From a checkpoint of a small transformer trained on Wikipedia: RMSNorm before each block, biases.
MLP neurons of a small language model. Each row is named by its layer, matrix (gate and up: input weights) and neuron, and shows model dimensions 48-143. Each number is 128 + 24 x the weight over its row's rms, rounded and kept within 0 to 255. Numbers have three digits each. A neuron's up and down rows have the sign that makes its largest values positive.
After each neuron's rows, "fires after" lists the tokens most often just before its 100 highest values on Wikipedia text that the model never trained on. A number after a token or word is its count.

L5.gate307:142151139118117127132161174104097141121087147125154114128069114130148099140134138137118122100130122135089128192114111087151131174133155096070163119116136117113178146140101077109127125120146086143128097154136134162154088080146164113074147149083121096156108128130123140123126161135111163127
L5.up307:167119108117122139129128140140151168098127137115118101121148143114143097104137100100078115125129124077121146110087149132123116128124171168163105152109135129141100093118118129119117099091114100161094190136131143123110094127128113149137099103122134130133112130126102105169133138163157159146
fires after: " m" 32, " M" 26, "'" 7, "\\" 6, "m" 5, "e" 4

L2.gate356:135131143123092088081147147140087101090164089132102117108143122133123155150133132112142105153145120139165134127092119100133157089139109119112121142097085116101126158104138114111136139167141107179110096114114143111173106145145154128099162140123122139148124115146085101131094170082118108147
L2.up356:095095139147108132139161116149104136132116094144148107164120105123109126091126106129162134176129092118135143149107065069105157059149148111180110128122141128175147111110132125123122131148162112140131089146136121117096161131084141132121094135142173138121117130114116115142124114095148098143
fires after: " " 40, " the" 11, " K" 5, " late" 4, " early" 4

L3.gate136:112098106156076138133153112182187101142117125122151096137140152148153113117144141149176127102156112089102134105108122162097146105161142117148113123123106175080158169106128122096130106149093154126138127113090130160130108129090112109138154143128133141152125102134109125101115161130129141137
L3.up136:142114123172120118108122127139114133187118147116119140140168094082139137111120152194113128107138129113129132143151078121099125117131098152153139157105106141115122085094128118110134091138150172128111095098101090146154183172114112123112077159147148128149146108105143141121120140118135153181
fires after: " M" 22, " m" 19, " p" 12, " sp" 10, " P" 10

L5.gate117:148068122132126112167149173117162133084109145142180107107124096132118156136117133136139143167106147103143104116165139102090146106147117154106155146135141036128148156132104126115120172085138134141130154097136124147162117140110160153124156113131141134149097155142089161119119131105128109158
L5.up117:119141103129149159153138139124139168121090143146084147140128156101107165159162131137128114135130154122130162156133111139148143141125127124100132150164126104145136132160106122130119142133129095115161119167156115117135146177131164136071155136179147100117115111098154103103124125123148121154
fires after: " " 26, "–" 8, "2" 7, "4" 6, "1" 6, "-" 6

L4.gate369:155133137118151114137132105140148105150132129124160118134119129146102130130091136153128066115129155149154146123075135083126135143102132133134137176189146166138118111125154130076111087129077131125154122097099121135121148146159127121127120155125137084143167094141130118092128137134183167107
L4.up369:170140115145160094155157118102112133169109126122121123139075147138130150155084120108170121050126179133140134124097148125147116094123101118127109170151160137139101102152166116136102096099097133108108118122102112135142125159140108154145153146104161091152146148122125150130167101076150111140
fires after: " " 45, "%" 7, "0" 5, " |" 4

L2.gate80:145130118125155118165103114164112090153120151148144126149111156105109120146106090126138119137115142098125134151095121173106152110144154142122191092192102132128113186125117110144127089167148150133191109159111084137115118098120156144124166079121123184099148171125118165116073129115146138190
L2.up80:112116141142098139143129141138126103132180106128160183153161108121147136128103131127102097124154141127114117132104154145142122144152166097107079118103127124104124120110101154166195126115124084091153142144105131156166149170104126115129125174118134126146121104133163130088121189127134118168
fires after: "-" 46, " \"" 11, " (" 10

L3.gate447:165123089104121155114135104160138122159103151112151096135118127094099121106084139140107089080073155145101154128125128101152172101119126169134088147150101146136129098093137111098102124129117126155110104115139127138129167132163105153110108125139181114115103123132141097127127116119146077117
L3.up447:166128162114117109150128124122107158135112140127113186137087113142119099152112136126147123115160128117158090112128121126101096139090175134165067134125157128143102140143145151135143110099105111135147114143117134097120113075151110121136130141129138094112167144103147167166127081099152146159
fires after: " " 45, "arg" 7, "th" 5

L4.gate606:124157076102139122122152157101100127128114117167106134132102115136137133155114156100083088092132142108155177112114155124150090086136130125180144127142107133115135140127088110103124137145147118144110135105112134116126149131176123122123115140120153164161096135124130123108116104128138106168
L4.up606:128100109082129146103168142154092159192120112160155144110170090157158153081115121112085129107111165133163154111151082127137118138128101128134118119106114160084100098144136138109132137152126141112138120156118144097122132132134127135112070128122129148129120102143173176158151110150107095115
fires after: " " 27, " |" 22, "B" 11

L5.gate130:127170068182107090116118171159074118115108127138121160164125102128143094154164094155104122165166123147152157128161166139124157133109079102143166119182144136114147123124169088104136118148130103142101084135134128142129098156140141128106151142158146150175165100113140173116125096109150117101
L5.up130:119174092122097070148134116165091126139143130109159132106104137091127127094154168143182127129104121125117094149115165121088134167095105130116156138151067123082118151125127129097120094146106145114098128097136132116120158142144127126139117090126139112124082155121108116128107108100174104143
fires after: "N" 26, "(" 15, " " 5, "R" 5, "iz" 4, "S" 4

L2.gate573:147084092095117117088163138144189106104126162118125137146100168139128140090105125144091140160130096115125090096153154142142142161136106141138103085139153143111153104180136154130119131174145146123111146119111136169120162154132176110149132163119131129128105102126128125114092123129158138136
L2.up573:165102130119141111143100119150148141151138093144143114070106152160061166084127126155087117106135089145151147125100161149134132135139113143111102135132150113106145139162157106122145154149136109112114170098093130161135136126111135124177114103133137113134164124106119139075115153129111155092
fires after: " g" 13, "arn" 12, "R" 8, " sc" 8, " R" 7, " r" 7

L3.gate174:099138121171143169136126139133093138119146141151119118140091126118151140116152162087129078151079112105127096071148107066110140119089117125141071098147139127125143107159138137166131150160120125169150095113153137106144149130146201117131125103160167115132159104141129131098124111116163119131
L3.up174:080149119121126152086127135103122125138127186098166123114138138175125137121181142122152132108165089150126086158147129102125185109107169112138144134153122140111152096171130135116169120141108133076115072139152079188127151180130149142105127118144146130152120143115131120136139154125113150149
fires after: "." 93, "\"." 4

L2.gate539:096149088173121197065148147124100146086123114119131139123078168163140147147111183106104110139149105141085162116151109150157129131146133159122105134118107151145141129122139159102117149106104146165145105090129127145146133119134134120126107118146155120136137085137115068093178132132137137105
L2.up539:154118143100126120153141151127137111086123152133168094103097133115125128125094134157148138126141108119140122130137122113130147109125164130163125096119144132137146149179163160166108106187121160111128133123109105138164087160131162107145120121107167135076159138100119156093149125090107121153
fires after: " M" 29, " te" 10, " C" 9, " me" 5, "m" 5

L3.gate176:095096155134162136149136084106142123150127079102148117107115119132129100099180162128147164121107134139109131127154130108107155106117092100102091158124141165094148135085093136139153161183114091090133156133166101111116091139127099128091116154126112119136131101180147119130152107126127137106
L3.up176:136099131124146133165103127089146114136149125125132117169129122124150110123093151122110093134152124129182092141086121160089150067195166137101106100140188161085109087095123081114129124119115161130145103135104086144120139124142120115152128115083073141129130143097144174156157121113144142136
fires after: "2" 43, "1" 29, "94" 7, "–" 4

L5.gate306:108153120103108160119134103148115106144152142118154135111119122134101122128133088126106121138144156094146114108127142152107159126111132135166132131132095127112122135099154114114139112119156160103151109145105110126072136139173153122105086138167157150176137135137135093140163100110128136133
L5.up306:100163139104106084090163074172122135084140122112136126159158118111157141135148121091123158113125118083148122147157118107141138084115160124132128132146126127153117117120102158167121120171112078088177105155114114159121138130146125159144159108089142177130143083146132149131109176105157156131
fires after: "-" 40, " |" 30, "|" 10, " (" 4

L4.gate409:122142105125125169132130130113112100159157120134104116164128171084101156095130131166126125161110106123095186079097132125145137146060137141135145144118131134104128108154124159150117145153150115159133196160171120160109109113178145139088159144120114125150128117117083145162144130162106119135
L4.up409:129123110116118089119106125161099127150098123133106158104144124122117154123120103160110083100110155139147138113115114108097092130109076105157095108099141131140152107098106149072099118177114152135140104130157092115113112142146088087155109081117110108139160159126114105127125091152099159134
fires after: "." 16, " =" 11, " IS" 11, " H" 8, " s" 7

L4.gate329:119136118126094107107117121127148146112116133077115110115124166118092163128119166133125140132139134132149166164082092126134140113104091142128126117135141139100159137143098100109104103083151098114171109168179128122106089111150130149103077110118090136136128109119121116104137084146108105106
L4.up329:122137123135113087090152146123187143130123163078096114097151177151118131125113128111122134131122118120124191103147115133133148121125109122120128114135121119127128153102042123120118102120143097137174120114139135129106141089135104157148083150108067160149140135165110118141106147126088124122
fires after: " H" 19, " A" 10, " G" 8, " S" 7, " He" 6

L2.gate441:140154119147166138170146161121115121136144133137132137120114099109137135103134136132114122092122086106126143097129138152114182110157084118148102156083128166093157099135147092069131082134123164087123124132115120158123120152150134153131148174092097111185132112128106129137123090094115191126
L2.up441:118143148096135156119134122162121113133102143112172098095111151126104106087126103138104094123081126113140127156103118098163161109122140137135134182158130150107094103134130141117124141143118092130135127100128129153123135076119132131184085156094101142125172119132138121172141105087112152105
fires after: " m" 13, " leg" 8, "ast" 8, " president" 8, "iv" 7, " econom" 7

L5.gate146:092116144122147123111096170146150135102156159123139128111160106132088148124137108114134107168158131123152135114142154122111146117097107145147119137123103113087072110144135106136167106128111174099104138147132143125131067113097116147090139110081102114154144088143121145119089169143125134183
L5.up146:120106134113093128163163138153079097104133132123156143129140123113127148152118121135106073128124171088142156127125111120102158092108122108135147112117154117087104097154105106173112129122088151134095119138155164148132113133107101122149131105127122094153132098135111105141155139195146115084
fires after: "\n" 25, " " 21, "|---|---|---|---" 16, "\n\n" 13, "ode" 6, "anguage" 4

L5.gate420:143143143124105137129125119138135091150119150139114149121133163136119139150096120108088102115094168098121124126144146117097153133130101110120095153144155155136162137182118107154159150155113136126120135135107114163113120162108137125131109102100120098151150065147141128166117143175131127144
L5.up420:137134082147118189121193121094107147029125134150126117133115149115157089158113137116129123105119114123106189127130107126097104091144125099112155141122176150142159142112080151148138131147113120149107119115153127147142127099123161121154095114122115167112101157135156152141121164128181130154
fires after: "1" 30, " O" 16, "2" 15, " Har" 6, " M" 5

L5.gate44:093119133123124091077107123157096140160089123157108074159114075135164138097120130146106105166144101151121103160093124092141151140116141111100132155111083117120117111150142139091160160064117139162099094132124118120150124170112106124139155134130136144117133143134124096109120136140162146149
L5.up44:111102104134093139103157115148100129122138163122116189138102123132128167146116090134149126146118145150110187166077108128091126149121176150107137140156137151104162135140108109106083134130147131108161120084125152108120136116137099163122141104098138150145095078126091141069135104126107139105
fires after: " " 19, " |" 19, " p" 14, "27" 4

L4.gate277:150095105091137154146108145091132128169157095121118107129119108137096151162142158104168117126107142140117124088145093114123088106156111153138119116120139125138130094102187158101156145140105108115155115141153131129126142081088120144120142139134140142180125176129124168097076162127113089156
L4.up277:101140111108127145112126147081136102136099117148099135112120080160111116139098110098112141119116158127123157099114104133161102129136095106144132087108119124125141149152132108158119115113137138143135121109099126155144110122109155102178130084138126160154104137126089172133110162142155108134
fires after: " |" 76, " at" 5, " b" 5

L2.gate91:161147129091097134152158097149095139098118151101165137106132071084112138147092128148158145118163140089093160166073096148092138072155122092121115145134120128124111138133156096149171102120165137127119082137149164129152130104115116097142117079134143133178084128117155149118135125155075158154
L2.up91:124145144144138166107156124113134139151132167148116125182104161088121107146134155136162151123112105114142138125147077138134121161133151057155139107098124118139131124110159179152100100156172137108150133107101116111124133159109134143108144107146126150108155145176125118169183134131120124143
fires after: "===" 24, " ===" 22, " population" 4, ")" 4

L3.gate273:105194145161139108092161100131084141078144129159116166137126106141153078176135124126155155117133125138119081146126087106127121083094128148102141115130112171087147110112124136136089161079079106131159144122116078122093141138124148125148128142119174122156126120147133183084116145140152127121
L3.up273:116126170129108143117167136113121180131116162158130108138147139120138111112160128153089176106164166109155131086114112166132167132132140129118091134100120156123120141112154108113085136093072108112134144150121136111156137124126141101137144112131118115133105122187098111113100153122134112104
fires after: "′" 19, "\n\n" 15, " M" 12, "°" 10, " m" 6

L2.gate330:112089090100146089151092173093183126166126125125116121118146120124119140120127152152151123129144145127148155106133143124159121115159143121131169153141130125137126128079125089132135090141136108117144150110166117132109132143092121133116111107126132150125112114144133073135123115143129149113
L2.up330:111133135156101098079119144129113134119069109118161093107107146107129114129133102125143139138151093146091123141100098106148129138113137184121098140091148131088130171148133102123113136131132112129129179123111120090197143132135150119131121180139109155133148127136102127167097124133084125138
fires after: "att" 13, " P" 11, " p" 10, " r" 8, "a" 7, "ce" 6

L2.gate255:074126106166118134139143113117150135098151125164108116129131134117092147150104152157125146075110110077078115136077141122126153148134091150118078107110128129139122148127122114141145153090152109100096155126111131151116135146135136133123146141150104122174136154134138159110115155092089136114
L2.up255:154092176136146122137171139167146132116157109110153129133127131149132172144155138146145124139114105123085115085082115146128111131079098138151144125098108115155115114174118129089146131110177104120147158141153119128115124082095113141123137137141111108153150141139106186139125123156110109157
fires after: " s" 17, " S" 16, " G" 14, " St" 10, "S" 7, " A" 7

L5.gate476:139132120136111175136176130144169148127142139123151140131074122130146114141066084120148137115144170164144097118148148160171125147147136148131137176108138160133080114138138173139082118150114101106144148131100148166119131116074116113129120118105153135125080136133167130135112115124134097133
L5.up476:142157127144103124137083148150122142128149139108145086164123152136147128121137123121131113144152123134095144162121074080108115112138117133108136149088117112141103092129113103135129125164076151126103118183123123118143154153152124106149098131134125141105088143145114139121148138156148087152
fires after: "ar" 23, " sub" 8, " an" 8, "at" 5, " ad" 4, " Sub" 4

L5.gate398:133117122081137103116164153074156166137153119120136141113111129153119143121136110123136085108136109117140121168103140133130192148150099165107115117139128152114154077159119109079113107119114137132163121152115104143148144135120139151144176118161153112151124116161131123114085162151202117165
L5.up398:138141130101120137168123078125139170082150144128122140118135131168113129119115107119099143118117094119152153096118093124143104154098141135148166153083122140121143111133157106177122154118111113115129148139170137150117097142139091171152086063138125089132108138072114113119076112121099114108
fires after: " j" 17, "j" 8, " m" 8, " o" 7, "p" 6, "stit" 6

L5.gate9:131140114101153114138160137116159135150184111139120146167143096125157125163105171109104118165158120147115118102147144149084108106144154103146132162114134101112130140104132096103090080105162140110117110152135141155187150120134096101132114118165141119132125125116157172143161107141063113146
L5.up9:069097099120129132133148131120126160135165115103110100138137149143153156116151201147107132130152152166140121130156106124106165125143135149108114140147116109112119109120143083119110121148158137114114166137158152143141090166163109091117114147091149141079149131107100085164139151139101153139
fires after: " comp" 19, " ex" 8, " per" 7, " pro" 6, " c" 6, "ro" 5

L2.gate16:146081138108088117118152134117129093167136119102089115163147106097071114142139049115170156144153118147141160100150104158077171101127127101126077105119131123141110106122105150137163092094159119159131108142165105105115114114117110122127085182134159171164118118113140126137149118122085123174
L2.up16:154183100136131106145143136146118127134162130190116112105096080145171142127106144170112160146095107128139087086145099101102165090163148115139133146161140118093147118138103159144118145112146155093150145097145111126150181103121159148122107096113168112131089118135116129152128147114109157174
fires after: "." 55, "===" 13, "==" 13, " ===" 11

L5.gate636:130114134136080085092101145130092167131112106101132157112117133118145147150151144124180085127138131123114144147116122144161136082123124145119110124158121122159090126146181161120108125104108142139078125139138116115129132130130089074140141165153108132131115142144147162111140150120103153164
L5.up636:142186115099101114116119130153085096087082114119184110099141159105101142173126128110165076126090111105124157109122112129146131138113113151120150126126080154154087115119083143123101099112123133147130089069112124163106109150124105114147112133159188136163124127140110152132124114141150092111
fires after: "1" 29, "|" 23, "." 5, "m" 4, " to" 4

L5.gate561:085143148096124072125152158129132129109128156125137126117093141136122137138112117153100136119102136177175074169128117091134136133098109153200121088148186119094111104136147113168148103126104127116100125130127158126109119174157133093144135086102132137133123124129131149155173129111110133111
L5.up561:097127147124140088092103154152146121087136110174116160139135150166166135146190146118095123129111105133134090123116144092138151100118128135104131116153148116185109099177134124127108108160096167101141111130131163100116143118144148126142172084120155112119124108113160145116147131129155150098
fires after: "il" 17, "ol" 16, " col" 10, "L" 8, " Col" 8, "omin" 7

L5.gate598:155122150173114147111148143131152152143109102162139121096136131110128153148157139133152163146107160151133141115181138141100134131165144109130102178080108114130103141132155164092125164115130123137104128123166133133127164154159127098171114114160107091136111129126098127178144123150134137171
L5.up598:097115176102133151108125085097148135128129126127121173148118150137087137125177137129169111144127114109184105126150121107132107121115115117112101128152168117145142098115121118162102106099160138097115158119126132094139129116130146137149148124121157135136132109107105109110162126089111178078
fires after: " ex" 21, " |" 18, "p" 8, " per" 6, "i" 5, " con" 4

L2.gate328:163116139175174123097196149114173130168125155153080141136136118183088138169116102147112136130147168101126146127171144130158120103165116134096118091115139164142146147147088123123150127085108133147123111113156137139132086125177123133113114130126114135110141125120103157149101165134113117129
L2.up328:098126127156090126107138145116170124152109164104127133136099096152126123115135144137074127123145134126160155139102123143180133129090111139155120147150134103123125094128183147159076164135111118126135104139192107150120122110170086160129128136127146147083123165082107152152136124117108122118
fires after: " m" 28, " P" 16, " o" 9, " Bro" 6, " Qu" 6

L5.gate527:117091100152119100139127120109132145128103126159085120126100144147106128116155126164157126161108155112106134116127182127116176096151117133160139102140145128128135133098151128070127158130164181110099103152148110190150102169134095144118181097124100139125173091140137106129143114163132116132
L5.up527:122122125118084105136099111098159135128124140168117110158138161099121163189125149124123096169142151101184105135128130158115122144171172167149160118125126102103149098144123127120126173155140175136136145179128066110098104108091128128159140126115143163132171121121119126126089109129127118148
fires after: " " 47, " R" 7, " A" 6, "|" 5

L4.gate585:113070119115129165163091175152132106114134130138060123122092092158099174158128111158103112104142114121169134130123129097138141142120140151114157123105117148100141087118124089158111156139144136126154145126176141121110122140174152129131099122130138099114136188094098169160148151166120161090
L4.up585:114123153119099141126119144153132107159080134138089177171088160136130150141121139070126107118136158079130136103125135131182145125109177142109127163118097138140143104142146104158131150149171117164116092128145151159134074123171155144115125135105115143086140099113124120113132110128124103094
fires after: "," 30, " December" 10, " January" 9, " November" 7, " September" 7, " March" 7

L5.gate244:106169132112149160110110130100117177149140077127138100141151118142127088136083157109144144141064107140083139099081104127173111089120105143117103112119118166185124170123154136159130162152162117185183136134098117139137123124094076130141128134168096135126111127129123117104147166148135114140
L5.up244:152132165102135114074128136087080144117104160101162149121147133114085101144122094116113150137106136123157135134104129133127131084095149108142132151140173124155137143110157110131097110154143122141157118150122127117132113138146157103135100134106080143145110102159086121116088125151124147141
fires after: " |" 21, "ed" 18, "h" 14, "th" 7

L3.gate250:093136139137166181142156152111119142083145131169153148114118147099136088144126160143144120114156147157135153100095127124128124118095115097106141091096107117114098143176111119143126124147134111139127122141101190132115136128167103124128136130128099110147144160155123133119114143144152178119
L3.up250:157124155125141126113115163143114133130137134112120112152144132135131096114091098132122074183163168131098149131061107151141131142133109086095173121091122110129089135142108111124132133144130179163118120130102131182152143085144129143155129151127099128157158122149124115118172126169126123111
fires after: " " 40, " e" 10, "-" 10, "|---|---|---|---" 10, " part" 4, " and" 4

L2.gate95:107126118148136133178145147092107118133134120121102110143153123126162132155118169087150130136150131183118119094171096123114100145131107107119145119124143116147168100101125108126125138126095148150102154084116139144167108149178097116105127115137089075136162152158113160116131105105151156156
L2.up95:158103151144152111124137087095171160127126136155113110148169123103092116157144129124128120120154163115136129182090085148129082118155115138144108153109190120153140137114111125126101109121130137102116125189118089151111137137166153153134108145122064099131114159134120162179119114113147160157
fires after: "2" 69, "1" 31

L2.gate433:115139111129077141106116108161152157116105111149138137153144159104100156130110154115111096138152118142106134121122105126111073122119151088134152138068114148159108146119125122152106121153126103158147139103139080140078121143129132131113108167132122107102149098087136153144119125131085078179
L2.up433:101109149161127113107124095134164109114139146159122149130143114140108174136127138121136110201143168109097169102155124102100115145139110106098084106065115128124094118132088116121120111146116069152112090132099143183131154165154118141162155124090143099149138104141115072148134153102100118113
fires after: " bas" 11, " IS" 11, " s" 10, " an" 10, " An" 8

L5.gate139:121051151133142129145119156130160161169116138125158127156126134139116141148135087165114131120183151092140148128110105171129129073074126132103142118124141148114130124129162123141151140112160132119165141114131068144142092131143123129120149156111113064116111137149114105083122203133123149120
L5.up139:151090104122145160133148141125121163099092058126156142151120149121137113151119163109151168146146150069118136093111129130147141131163163103145129165150107140120147126109090112097124129122132175092130127160167078094111126114130134159085149107137149172137110119105098088125120095096135154118
fires after: " " 39, " d" 7, " add" 7

L5.gate564:166169112109162148121131156100139119117171059124132127094116167161105171123135083153116123135133122128105133177135106121117126137079149125175108118164094115128083116125114114113081141144121141101128097116118066123106143110161137161162134098135089158151140178065126141099121120140171116149
L5.up564:107137128162123126089115113107087151115122153134125164079153146134117129175166156111168138148137137129181149135123094136118138108085126109122095157141141113103145117153101124135112103120147123100099067085111125186127129124138117154164119172106167148113115171096083122119096132122127146165
fires after: "." 90

L4.gate110:097151119155100126144131097149094132137164133142152064134131100083158087138126145103087112168166102113120093177155146126099095107151158111097143105133129176111102120159123130153126135165156110106083162138146115117115093140120178159138154123134107109150142182140166094130140121113189144175
L4.up110:116149113154095138169143132128086135084127147113160175143088108116172097095144142141107137142123169165147067149156151141113143140129144117122101127107138130130109141146141135129152124113131099121125109128149094164143115133135145108173106155139182143143158126167093071139110107136120110111
fires after: " " 27, " det" 10, "°" 6, "esc" 5, "R" 4, " ad" 4

L2.gate44:136134098131092131185114134120153158155155099123102145147134161118150158161117093107135114181161155125141121113129111156103128113147105158153111130135146068110129100187084130185099126156110174157128144106116137114141114134135131132090112142110144108144160108153133146135148072118120125094
L2.up44:097128157104142141124106161156120101137128118159122120157168121127112137131144076121141110155154095165128158120098133168142156144130072170141157135142149120085142152139130085135103112122107129120128109086100126112130103204180104103142139133112099133168117110114120133165124138117114121119
fires after: "'" 49, "c" 4, "h" 4

L2.gate544:131141136149101115104159111101077113144128159122140171128127144094166143116138141139088129215114150143104128139100150207123130098150134118116126133128139104141113090128080138147143123137136149161110085149161194117146157116141155077152132119160134130139141102152096135105121132112148108093
L2.up544:135125166184139111109147142109137144110128131101139120094110134125107143121134108138112104072119154104136121152118138174100099088171139153134096138114109104088178132103092168135146130154147146121119081155126148122140105114119156108113110088124117124161163133123127109111144141116127137114
fires after: " R" 21, "R" 16, "==" 9, " l" 8, " m" 7, "tr" 5

L3.gate131:136158126164124098114125095103080105114140171152163113121143127125133125095132107131147123147095113110177129152097136139140146113113169120159135135151088151129128071112146122123122190158093101119124112093114103109128125083108150134139109103148169095141084130102127142116118113136124134142
L3.up131:098130170121110107153126118108084128121102145124099106128110133127128111083117067104136131102118152135185134153124146140090128101070110089146115097149084096109115128139141120128106126149106126111156114125100115074110092118099155124114109119159166112140128130121168094094128115102150160131
fires after: "." 89, "\"" 4

L5.gate5:129110126158149094096114124117153127110150148137091101126098108117184146119145146101145145132138138157158169107133112126137058171116086114146112120143080098127122110146152140095140113130090130125128114096110092146094136094109115127140125152096184130149167092134188108108119110130110137117
L5.up5:062135112120115111124131128172149133102136127103109150133155091092129156115107170110133145140112120144119149095088127135139152130146110111105134111177146134130174116139144111122094148147069097137113146097132125132098149150114081152093107126121139128171111172159120129137104160147164175124
fires after: " " 30, " st" 15, "," 8, " sc" 7

L2.gate257:128156105132176126155098100082085120123134135134120158128133169116100128145081121138129150128128131117104161116103130101131133151132109149123113161142141160106119138159155137072136124138122146142088116149128144156138160106180145135126113138130150119169148103085168128118097142114178121135
L2.up257:130135115127148116133118115081144135128155144110126122172109144099126119112076117123112086074114100135109150108143124105106129172074120119176117130123110150119114128111184137113111098124111109135184118135118091123168131114139117130152173109186130112136140141102108109123129099093142123124
fires after: " " 56, " a" 9, " j" 6, " A" 6, " N" 4

L3.gate384:128110121102133113177126107116122106053150145097113081127112130100119126154098082147145130143140126133141112118123104066133171155125106119163134146135138141111116096129115075138098131125096097097127141134151108124106104144172150113141120113051096107138161071107131119128150121098141128085
L3.up384:135170089162133160107118097122165107173116111162102150123141177159117136112144167111166121101098140106116130116138164107138106109133137162120084125129121143158111143125112172142164161132106143145124152114108109143129102098121162128102113161175121134086115169111163156163152133131172097132
fires after: " November" 12, " =" 10, " May" 10, " October" 7, " February" 6, " December" 6

L5.gate474:083134113155118137161122143122134125103137148156114144122164105141150129166153143129132122127131145152146120116129152118091147117113171103134080104140087146093144117150159145136130163109139094122142075141097160132129113130151190130146144156152173131157117125121147100130133123140100116100
L5.up474:071147143154127142142111138133080134103136140061154132109127131123115095129161090097132110126141125165163148159091084100097100121129142113141171150098129131169136151120159184127103130151079063122162081140087092131110098107085146149097117107099134116083151118121140118109095120177127091156
fires after: "." 80, " |" 6, "\"" 4

L3.gate178:128120116102153142196147125119068158161103131129133111147158106144144164123097108143156095179136126161127115115094131120129086157120125142180143131143106104154122132153098134143119171138097151161126123134133102051147130134138140123097135122131164109166116084118129086143149114091136139113
L3.up178:093146097118173158144099107093143117089089160125127104124132131103115162134136105104138137133127107173152130077133108144122126133119145096112107162097131070155153151125119119132109122140085107174141124146119106137120142160109110129106145119108087143192143135102125086184133182090113105130
fires after: " cont" 10, " ass" 10, "t" 9, "w" 8, "c" 7, " acc" 7

L5.gate189:121103124127115185122128148143147136076136117103120105156130153146137114145158134108111117158092147172122132163151162120087143161093148143121095125154107167142126157143166130128104192137101112144160133128164114126142128151100111118152150156136135128106087141135093125115171110149138173177
L5.up189:094125100169124114189095141133129106163093125148119128096136154139108117148118140146120128162163171119144101154156163125134120145094106091124116089125170163115141106092154168125125139129114114130140151145102136130093118105164122083151143145111179125131143118113145120146128135097118165153
fires after: " |" 40, " do" 8, "\n" 7, " e" 5, " bro" 5

L2.gate382:162143119142114186116085102122139151116152118111150143154125121114113142133144174125154109101143104160099105165185167153145144123081137156127119129107056144127149114101125160150110101092108170115109147130151123130115102160125104139153106127130146086099106133151138122156126111073097118137
L2.up382:115147153123144088101112130164186114142108127161151154115103121107136099160130149147134143112122109123123131146139103112166135108143130124124123070154167162076120125150123142071101095152099184136158097138132183145158117170154147109148126123202108135110124100109174146127122121117114173118
fires after: "\n" 40, "ene" 6, "m" 5

L2.gate610:157132109096139107136123142154172113145154161108113106145142096132133124113124113146120165172140172140089124100114118121102136155152144101145106117148117124116205126085097143103133122169158116121163151131137119148083112145079119101082084155145107116156141114132162142124152114115087144130
L2.up610:083065153124173127144116109128135117158123141101185123159154180136123157122186112070108107165155140116146124139140161143150128119125084149131123144104142142115173071175170155160138146130154159111158135148126130157116129180144163092122120130156120130102111117125104146122127136101145117155
fires after: " P" 20, " p" 18, "s" 18, "p" 8, "-" 6

L3.gate41:151119116146129146123149125118083145127094138116121133158143119137181096139138105106171117126104105109148118140105093150094170124127116097106142117167117136139117143132179129132102143123196192132139131134096163106126110127121132151127149125129183172143102131115111140110104161099128171134
L3.up41:152152092097107131147112129127121139135111124129147097177153139104164110184157134131152106119119097113102133117147071137102115133117102079135139132112105128105126148116145127121090152143146129152150124140086138164144146123094124152182112158114184152170115133097159189080146122163141118155
fires after: "==" 49, "===" 15, " ==" 13, " ===" 8

L3.gate238:149132105134164137118129129073151102162121089130134105081136136132166102128147136137143122136090166114136134083120085075105094147115099108137091099144108119115097098155099121142135131183099135123158140092151117159109181120096141120130123124165133087131140115103129125162153107122163118121
L3.up238:104142122108173168138138108114139109129103129148111085136160162074156074135092135106123136150094138102169172128158135138146089163106119119139105127110166117078111158132144170117135115171143111125134130099122111145105117128117144140128147109170104110143105110101141135185118083127169099152
fires after: "." 46, " acc" 4, "4" 4

L2.gate195:115131121118139134113138125092146195116134123151090120103126102125162124119106155128094107130140157136152105121076130139107144109144150138097163145134118184093153102120149099102089128130120143126149126139119117177116105112134148140122168114125150153117136137162154140141162136129156112148
L2.up195:127123114129158117150139099113116177114140164102135147102152155102130151098144148120103117126155166106132122129114084163121095103093149113170133121185118145098128112130123148145123115118147136132135145125115122182155138131127134158146187160080110121076136171127138107126133142122166129125
fires after: " N" 28, " m" 12, "m" 11, " n" 7, "n" 6

L4.gate471:141103103145086111133125093137113137124133168151124134120121117104125162153136089117141105107139155111191075146104128140129138140118121139159138139123110131092115160083087109102151127105123178142098111161123099074088104129116139181136168157108135126155133144100154111184110135130150130091
L4.up471:117107137142102153157117095133105137159086158078097130135100112119165149162122115150104096125141143107115090112115111137088150111107125129118160097145205116144106152082130127100106147140136165142083078114126128128137120117132107140153112171111132147119080140104146128140119058173149134130
fires after: " " 52, "14" 4, "ol" 4